python train.py --d_model=160 --d_mlp=960 --norm_eps=1e-05 --tie_embeddings=true --parallel_block=false --init="orth" --init_std_qkv=0.0613 --beta1=0.95 --grad_clip=1.0 --schedule="wsd" --batch_tokens=32768 --seq_len=512 --dataset="wikipedia_en"
MLP neurons of a small language model. Each row is named by its layer, matrix (gate and up: input weights; down: output weights) and neuron, and shows model dimensions 0-159. Each number is 128 + 24 x the weight over its row's rms, rounded and kept within 0 to 255. Numbers have three digits each. A neuron's up and down rows have the sign that makes its largest values positive.
After each neuron's rows, "fires after" lists the tokens most often just before its 100 highest values on Wikipedia text that the model never trained on; "fires in" lists the words (lower case) most often at its 100 highest values on Wikipedia text that the model never trained on.

L2.gate128:124144102113116106118080146107113148101142122158120069120165074141087149120126145161122167104148140129154086129143123170107097135114148150125119149132141108110159098161176144133120129144139084129102151085105124111121113147116145115134159154149086130154127135124057118120099128153125126149132097127123111133123155084125088164140060140137135151109141147128113098114120144107135072151115148098162125129104176112106158126144147128085142141102101096119104118086096138114117116106142095
L2.up128:101154141154132115119112128139106091125101131102082130161085158108135130134070105123178146160127079143117101149151138109115159128123159143101091144137147122069146088121108129170112129111087100141123149105126128103117134121083115117139126095114102108121116135142112171105139111078130128120151091133165166157133121102177100121139094180075131120091129119118126143107162122121107138156135135140114125129092154079143121104110140114118101112147170101143111126147108110112109113107184102
L2.down128:085096099130122138176141120116163113109095145132145117108132160171146112117064169132121144149132112147152104151155084100142130182155152112098095127139129139123134179162138086104101120089129132146135184124078137098131087131111137162161134121112131092113135057160123118104117134153101120151154137125112101144115107116120131156138124118117135108147144134112135174113140165130141130125156174106161085136154119139089146150117127140091152096133105131145162101120091108107103117133128119
fires after: " did", " g", "%", " |", " G"
fires in: "not", "from", "gain", "no", "set", "gained"

L5.gate51:118121085112106113097102165131131134142151160139169135113118105127144107140111093105123139112123159119159174131123139160114115105094107137148092154127116113111145139143146152089138166089120117096132150091087115131113148105126186194136141151128087135126144095144066156130122050143109158180128142117102089122142132079139119138126117114124126122129126123140131137088128145102123131122095161149119131151124135130118064134141131134129121168134091110105128139142082098100107103083132105
L5.up51:087123159099139119159117134121097100160149149125148156147115127113166115140132102151135091067169126129126156111143139150127092113118115114110139150137131104081147095063131148094146113117079104153077116134123151170115118168112133128153089140117099128144124129138103158097168124091113120137127134080126099131115129132129098136127136124137072124102122176175153148088130129120108125094150157111129140161113068129107107101117136123080118098134084129108135095104093104132140118149148128
L5.down51:130111108175176117078110160141099067129139111158154137126111146133126113113133129088114096111158131103113123139107110159157112133105110128100114134164080134142098162105155131100121142130109119128167132099120113120109141138099168153116137149192143138068137116163125155120150110164176160101151118133105123121179078150092136148101107129098129169166066133099122140114131130117089132148141139140125114100123112135120121183110179133111147126122131122121167126117148115107136127101136139
fires after: " due", " led", " suff", "ed"
fires in: "to", "despite", "of", "in", "following", "suffered"

L8.gate580:114082097125157125105162093136145127124121112120091165132132109124162124104106099138152135111116105133148144132167130136166110067133148116134104117126136122126149111182153164125092136097114130125144174120145174135108143153166111100109077127139190117096125136151052115064153094137124115156139103135135144088143092109148130148110114133165126156152137111152133087092110160139104133110134125130122131156168105152155148155164126152147105137099112103084132112150123129128152151115139129
L8.up580:108129150142135124100130138160140173153132126116152121168128139097094111158150107070103127123135100140163145090134145144120165121128123123121130098172100148174106160129131149129117156112127133141158119182182167113140149137113138117163188135160148155108092155135144137128118101174113120158159134142107105136137148162155126175142149124153109147118158120150135163126130111137122172131153165136142099104152112122148136128125115180097170113133147152116160197123143141140121121103183142
L8.down580:133129124090116064110117119122106101157148144129058127085040098127126118135121132143137115130121137129154152130121137145130117074109153077138151132141107148130123117129130092108122112130142115106132148116115117144099131160176133102158115128136122110127144115120119168159137141152152076099117115127161110116121110124137147166116119131172123128152115142136113130119146161100142120145129121096214118183090149100123147161181153120130102121112096127119123158129174160146144146156159111
fires after: "\n", ".", "s.", "I"
fires in: "a", "this", "if", "all", "the", "one"

L5.gate200:114176108102111136074092097109151095127112181151152165104115142120129110123101148131125167107160147145093156098137138121125109107133114132145112115114129127108168139123148073141137081084126120138146154134122146123143120121079158116121118110135137152102140118128093110111093170117123088127144096146129167107162120107115108147109100153151152085126114167139114108124143138135121119132130114093089149093101095156055141103129094119049161101133149101129116167108133125134129131134120110
L5.up200:091117108131135119078151081141183127088092156133118117117111096136095174103112138109132161112113186151132159088162141114163128127151111091131136104140162108080158143138113181127172104098134122100127124136115129130109116167092109128135131144089145105133152132127112094103114159128154137122144151122133153136159123148164109124180116169145142137132129176156135097084124146126116131165135107109061114126129126144109140123146129111149164113115112125143150125140183127152091137137108158
L5.down200:112096164095125146112146099174131083136108130132086127126141093124143168133116132158109170074102143177143104157149175140091109115166102123116173096097124119172090136127125115130161105096107123117145104130131139136151128125103133093062140139118144128129148107148137154080105103121146119099147101170084107109136106159075139151138101102164123116179162135152134156155152155132142151139145136132143130120131142110104108112136148133120128150172124122133117118066125138130091131134143133
fires after: " |", "|", " g", " G", "-", " E"
fires in: "df", "mf", "win", "gk", "no"

L3.gate641:152155130133131129128116106175108105081150157122110160169155121157114105087122101142121157133165123119149141139125116170115135076137154151090143101078141081104131124136132119149155157139103137152129082128134139124137141159182116171153124178126113135113090148105130092125143114152143116169142067098086136127112103142138162177107112130138127124124132141116144121103135103149095132137092126125121124131113115132148117115110119116116142112141167116067112108131076153147096143109092067
L3.up641:113183164113112149148118092130129129106099131127120118132124149132158130118135103154121127115154174148124130139141109137130121104114148110140173107101126146113135096130133114128104164100160124155105065133151116110109156156147090134127181157174149165121128133108145111142102086118122144104120117086093088116205126100112116121087167113152125119172145153137101085126115135164136155134149143160134100118095147102117186129124136133125131162122170120147149151129122146122098127193119091
L3.down641:167123086115114113113134109130103149074139137105153142129140129136119108114116142120111151144121103147127114142127080108119113089128126131118174128120075098125145132152107090111166157131185134124117065112160149143160153122144134143138122190085125097110123127095133113127157145139167146128141101119095117114091136149123128142128134098154147147125172134126138165144182143148109124110104160121170131143096111104130147107169146106159118105119124121126064111183119119165141121112157068
fires after: "\n"
fires in: "in"

L7.gate923:155088070094142158104124132159137098101142138102122134115133115076189113133138145115159156140126097102139134130096113099130136126133146118106121145166162134125074088152129133125129103141171121105129162169120121102083135093127131106168118122120153145174115134125136102149148113143118114124102124143119160072123177135109142113127095115085150140131123102144148148158177102128167109137079146162126143103131108158116140141137084151146099124165124141140117164137142123147096147098162172
L7.up923:147126120138117106122122161157130073133169098106125113144140103145123161127120139104163140113119122160113067140115089098136156078118131157149127119139141151076116157099126129148079128147115122111136136124155091073087086143145168127152137138133140147120104120139155125156165129127159107111123108132107083159149058084144115109109092125172124134104196146100102133129141137157127104124094134136125127168115118115123147142156141122081116151116144151121072131104124122129124149168117131
L7.down923:120148122130148107102160136145131083102153129108185102124116165184093156137124159117130112117087117124140113161170158097095122161106115147161063173133108170093157139129143117178089134125117147162133141119133109105109138157113127147103137140142120093116151152144090142199088104101157125133108109102132102137113102154110113152163086150104135144161114128141128130147105136153125141131110141132129093127152159109131102139145136157152123131100058118144147129106124112155117129106122106
fires after: " and", " Ad", " had", " has", "or"
fires in: "a", "scenic", "adelakun", "other"

L7.gate202:108136099143124097092139118135097151111147088127122133186202105135115143127117112086145176134173144165117162139113135164130123132121117124100113135089120144139131122125123127087109100079167158116077142116088146122099123170130155152153100166139126142121109121135088113122156107148089126159114109099140122131126133114124125133130110140150138145198114128142168168164123156105082117127115116095094145105071145141151167157132121108143103115129117097129161126149090112115152122142140144
L7.up202:109151130114154120124103107164139148105182153140143176140105157134123154130091101129153120141111152198123115165135147174156169134053123140116125087156110128126127129148139095089120140119124123116117112083137102135121171153147109110099102108150095148142119150159155152129148145133144114122159110131158102123138123173111067163149100132096094131116123112143130149078130119130113089156153141141107113149122150131084094153137131137137144138135084146109104115128140123118077078134120145
L7.down202:156100097147130098157122097105109176079159094121114109119121127128109132130128123127138141135137140129123153141116099146136125112151148111105133129096159063122130149131073103102135162093115123108119140117101125116079122142120108120129117165165104120099138159169137171127147126127175098173122122143160083135183115138128171118111127130130122145108123145160089165144139145112181148098138114093130120090076109145149127139156140115135112099156113104163163099136154124156171125144183143
fires after: ",", " due", "s,", " Des", " g"
fires in: "with", "to", "despite", "while", "giving", "in"

L4.gate462:086122104102127152113159105108149142114097127124107129149121146173153107149127094106159153120145105143184101145141124136111120111134083149085142121135190150104077151131153106157143144136158124140141146092102083129113117122109130117156102121088144178134143110122118102128114135139099120173145112140176096137107113113117135111122136097098127106100119144121136103145091144129096088143102134108095086126132153066110134108097089132105100152106142168092121129058114116120141120096132144
L4.up462:144124097122158119140113094097167100145122122135140143101143127110097151135140153160160166152137108183132147173119114131148120141161168202118118123112154142132139117135139111112099111128098142091117140115135095082123144103122147141128161123114138104170111128096131137168124136102129160099118141115138136130115129140110119170090137140111118137126092088118124112155162139164118153142114135168149052136116114150116109098146116139084107144189177101139131086147111142125124160187146150
L4.down462:069145100114075083120095132149137130133115142130110108113187126123126125126132160136113157117161101133175158099168107179122101135137182127127145101096096122151094151154141161099139122106155144138127135153118114145110143116100108119110119127120090094151195097155136148135157158123150168138131104146133121167079112138113147152178153094140097157130135105118108115151178112134114121133099108116114082122121123139157147145093115104121094100144115121143133093116129143137162112094151120
fires after: " did", " does", " will", " was", " is", " had"
fires in: "not"

L4.gate306:169154143180144164124153113138158117096126135103121132174134150152117131075129124133108142131157128132176110140154087071115099171161124130133140135133162144101130089162136133140105133124114113099168148166116114109105143125104133096123117113086144147112122173129106161125127114113120210121142107110123113128143146145098102132105126114129135112179124131151133174112147136141166179121086159087092121105113124103081108159136144160119139141126129107139123135130124115087104116110166169
L4.up306:117161142153119152171117169057162127113101101146089155108142150157160119133133104099142086142135102176156137149109142134118138131121098091102116135107156137126124093095117129140133108114128114086137180138120127114120122167114133082073083078152132169118111134098135164132124093093110144139156105136155094108124123138102152176126098111098126138108097096127109164089108131082126151114119127132115142118136100151144105129129120097123167140135122147125113152147120093126133123076159156
L4.down306:129093110102093084086121133120182113110134137136125163144094119103093151125152140159116166126152109098129158133119131134136130137147151107091123138151137175132123123169137131150122148138122146150119098137106105103141115132117164160149154122144133105164077105115112152153176152142147126145085141134110087101126170109135112146113142091127113126166148191084176111155165130146140089156113135167132079131129114093151132126072125120081153089088127119114109120143131156123109135147108143
fires after: "s,", ",", " the", "),", " The", "es,"
fires in: "and", "next", "while"

L8.gate555:130114107116151101073088139153081128116091106101117125116136119120131131151156130141155122135132100134111155162169134155138137118105192130120182151160143136109127126130125139126096121127149123158169152146122132088123136099132113128122098103076157162108135102153106146124159162129139177115135086116177147144138157106124130081112140106170153129150087116085054107146124114117130130155115151126113117168147127154110124152149154091144108108152087132174159123142123157116106128121120095
L8.up555:122140066161150126071110116167136165125116112112129135097121120116135189128178157140161147151147113099142123103156138151119146105088125164072138116137133154110134115130121128125101118101151165120120111114167064134151154130121130141170117141150142109131176101132146125142128129140174172118129126142142116096180101111141090100128102155143099135128112146125091145142174150130171135120116098138123140136093112126090127158121115127073119119149134120137125148159120159146077125122116080
L8.down555:143092164080112139124103139127107115135142148125079159121129124107096133134130074137146119103103120103153143093105114118138122051128170098149128103139154142108119118083134129140162104099129142082115148147126127178092148113099171131135138101156094128155124136166132166130140120099121172121109119153140105119114106133109189177140143112173119112161149134128121087119160148159132137109129141084144183109098171105117165130143142136145126130153138109145100132114155119105114121119172114
fires after: " was", " It", " did", " is", " were"
fires in: "not", "was", "also", "actually", "found"

L12.gate481:134134122163103105122125128155129123095171172100117149106133091143090086157148133122160109136127118130130118110145121139112125116126158133101138117143087134116097137109119104114114155152155162133159144114167110097105151089098143154137149050130123131113139118120121074126160140096134135114116182096128173170103136123107087097095093132139130163128122183134149120107092129133119115140167084117105132121138153139089162141135135114146098143109116120129121154137103132152157071132191158
L12.up481:056154126129156131107156134154144158109072131145138117145102127173126158129093133088106102125119123144148117134076093153104130075093125131109155099135146129103071152123125129065112084117143131134128161125129118107113133132122136159117089139116141133157110156112124138129127139133102106118178105124123113135115089126126154164144178097153112122130102112143113121130108126158112123115112124115126118130160136151160088078128109131116152110119141147142046128129104099130139108147086070
L12.down481:137082175127141121173145093136155140123147147112150132118086146117151129167160160113103119137171149132122130117147117072145135083132132122133105192127166095141118119157101129142132133106106129110131106110112131157108090107141124120123145148129150099129134095160098119133041092161110159134166132124122105122115131103158127092139100141133119120128126106103113118177095145105143182154104128094140107122083120107134130164153125133091159095161121135124124138161133115108151188145120138
fires after: " with", " has", " and", " in", " by", " had"
fires in: "a"